Part of a small language model's weights.
Architecture: RMSNorm before each block, no position embeddings, biases, tied embeddings, ALiBi.
Training: a variant of Adam for these matrices, 529M tokens, 8071 steps.
MLP neurons of a small language model. Each row is named by its layer, matrix (up: input weights) and neuron, and shows model dimensions 96-223. Each number is 128 + 32 x the weight over its row's rms, rounded and kept within 0 to 255. Numbers have three digits each.
After each neuron's rows, "fires on" lists the tokens most often at its 100 highest values on Wikipedia text that the model never trained on. A number after a token or word is its count.

L2.up838:107144104144083137093156117128150146140138175143165132010112060116128077176192090170118162092146121144151113132138103116116109138110176162145129161130091128088124120126100097172151220085143153039178200106128146127166116155086106093127130084096110125109104039104136152132084153122106126149103177101115074109127051147171141145136121096155110147104176125167157167114128099123116149106124
fires on: "." 45, " 0" 16, " 1" 13, "1" 6, "'" 5

L6.up1073:118107106052142136157127153156160187168129095142105123093126062156121142150144101051141116105175163074110130109072128091157134156135102109134098103170159084181112178104137094170142132181157167071134091108150087080114085206158196094116096118122177149136116140121103113127133155101125119103115117097060112158103156092124067161168159106117136204134143127164168126161101091081145120125124
fires on: "-" 31, "|" 20, " |" 20, "ali" 6

L6.up1012:165146104124151083101092121063062070150124162174136109109154129151079123138134085146061124137134176080099183110111064149095095129141095099114095114091087146123174177185115171101153159145128077132124126129134100172170102156145091098094109133138192118085117121121150137170160131128156162137169142141107128105088119206131109156127166130042163148132133127158147116114086103073109104119174
fires on: "," 20, " born" 16, " of" 15, " came" 4, "Born" 4

L3.up818:157160157176146088120146128124147121148138116135134115164141190142139127100134104148093096162164115165080139130167136157095146098157088157095181171145203139092097121135122149082169129097079163155082093125196078148070161144043099164114110126126111123153168106098145076095146163149144156139122122108128145119117097088154119133110166122093102115130186179155144130149093116135116143117141
fires on: " k" 14, "." 14, "″" 14, " m" 14, " M" 8, "k" 6

L3.up578:153178133144099105132094104094105111166123096139144086185159115114155097114161181167112164167180173063112168050123087096147064103074138152130168156158111188126150148123108138109094156131120130073114143114112102169100063148158086071145097152161130104114113111072112125110105167152101230118141177085154144164154115197096126154100157140152150163113166159186215124148111125103123126153162
fires on: ":" 20, " including" 15, "iti" 9, "." 7, " by" 6, "ti" 5

L6.up1162:188145083122156151084101139157160073183123058131134107115185181159125178162138104142131129117172225148135123146136101137094061152099079144174166115077109134127101151141089151139125123149166112121112099075131133124103100113141186098102121085142176100125056140112124102167094154143137148122119185140153141129109105161122136113142138042110141087134096117168107154147102163067137111170136
fires on: " |" 35, " was" 13, "," 8, " were" 8, "=" 7

L9.up365:197152096067104141112125136070137145109131177125133084114156104186138100147072135089102127141149162101103130115147142097164137120159108114078151102187109101130151191104130153158147162137123130179179087051140097120052147140094117098043109107162141127134098202100132128115093086164139124106098207149186109171122106148117136117127166155194176115082159139139158178177148088096109136164185
fires on: " to" 20, " the" 20, " The" 13, " at" 6, " on" 6, "The" 5

L3.up821:169193107129118129129186067136132120076105099157124140121145183101145116105092125146119114123130069107083053163139124109092116161102050127123158090187188154127068132090124133057152151109103126131097142111181137106144155196109120062165131157125107118095139105088214063042122131124168170126085156085152121142128132130156209123127170147111092158147169130117205108117083129167116094123140
fires on: "." 24, "or" 11, "mi" 7, "k" 7, "it" 5, "y" 4

L6.up173:157160091065126130143102160088138081181115101175083059116184111133106092091163119093119117121187133123088105159154123115161075119123109176146123135075121116132209191148130162159179120079091128106153093101063122119074112165140074112066132084178119152068088142108156158170139126136138107116125129131195174158143067108044154058061153135176138106103171172170132137108123121124112167103118
fires on: " each" 12, " ph" 12, " the" 12, " per" 11, " ter" 8, " The" 5

L10.up112:122125108126125163114113112109147121113180097151161097130181139128046105108085164096092069149175092152125159092129077094099139139123150143117116093133163109122139145123175200150092148114141117091161130137095131132104155157141125151079051132160110139100099158143123154175178097156137170129114113113187169131113137165101151096125155161151133120035116183147110151120119138090098168119106
fires on: " the" 25, " and" 14, " The" 12, "–" 7, " Tri" 6

L10.up949:102145103125107114155070162121162088145184085196149103115154127089174128099124156096116138145134174072170113126137180102100150135114098157099190095134169115144083155121114134184166153139117095171082208137130119164146066182158117103084185175135133170157151126072166065153101162135124129184102114139103132119102080171148099135136139126139142092106123139188168134119139077152127171105217
fires on: " with" 20, " to" 15, "ing" 8, " by" 5, " against" 5

L2.up937:125100082087147093154124161168078133146175115143095142100093070113114100180086124141125084172174097089087055085143159104147186166084161145135182126109139067104105136098078084178135146195154185140140129178159116131161150153196173108091104080097148134119111125127138127105114145153117082127151101076134090151074113100119164099245130070161189103106134156163120117158143168069155090083089
fires on: " (" 31, " [" 22, " |" 16, " ISBN" 10, "|" 8, "{" 6

L2.up770:139151131186104102157155142116131155146185149112207109096149083140129112157151126179090132082111140153142119137172105127087116147125165201178151093130119113115117142169146026181181175077110130090143190137096118140158164110058106092125165122111112066095124132117152179087092096147136105160125124092106079126114127116139178094127136126158126138064120138106170177127219109126147059122159
fires on: " 0" 86, " 1" 8, "0" 4

L2.up1069:108131088162153161167117103146151089127171139151169116079124037141115091150169148079108113099144173118120099181144117117137067130077158170181129153082113116094124116123091116174121127108116143109128143135103104120105099171138087076065109106112121085095093087110149213189075086117167094162137123091147108117119105135233150070143137091111163147093197142169125194125162108072098124103114
fires on: "0" 20, "1" 12, "p" 11, " 0" 8, "vo" 8, " p" 6

L6.up380:071140152134142112155133090091097106160148080158187082137131161176111120178166150141071182119128170087100172125162090104079075154095088121179151101079143139108147176108080153084159165174145068115088143063122118109166072111114159093139166127167123118121084105095182109145101187159150149132144137143077195172111096169190185119108157140130173135155119101203144154111112112167147201148198
fires on: " of" 16, " with" 14, " was" 13, "," 13, " by" 9, ":" 6

L6.up29:132103134076132128152114138151119104103168081173156121104074100203152116180171112139102146154195120079138123091122039114079123137091099080163104103193176097119133090111131154184109128128141167097121104046120088105141102173054135119085095120128181175107140117120077150188090168144137129099150140198099092166135155144151125183165160132086185158132131099136135175149141081095086122096133
fires on: "-" 84

L2.up405:094105104164151097174120134207113167124198072193216139116082119151113112221171156081114148174162086124127105159102077098095138145086099133158148168175188137104108127139136138153109050114200171086101120097147102123124108097161124090144107176087170143108160132150125157193163156131168145107130128148116072172154176132144089089113120055114147096183159174116123142129115107175072149113145
fires on: "-" 100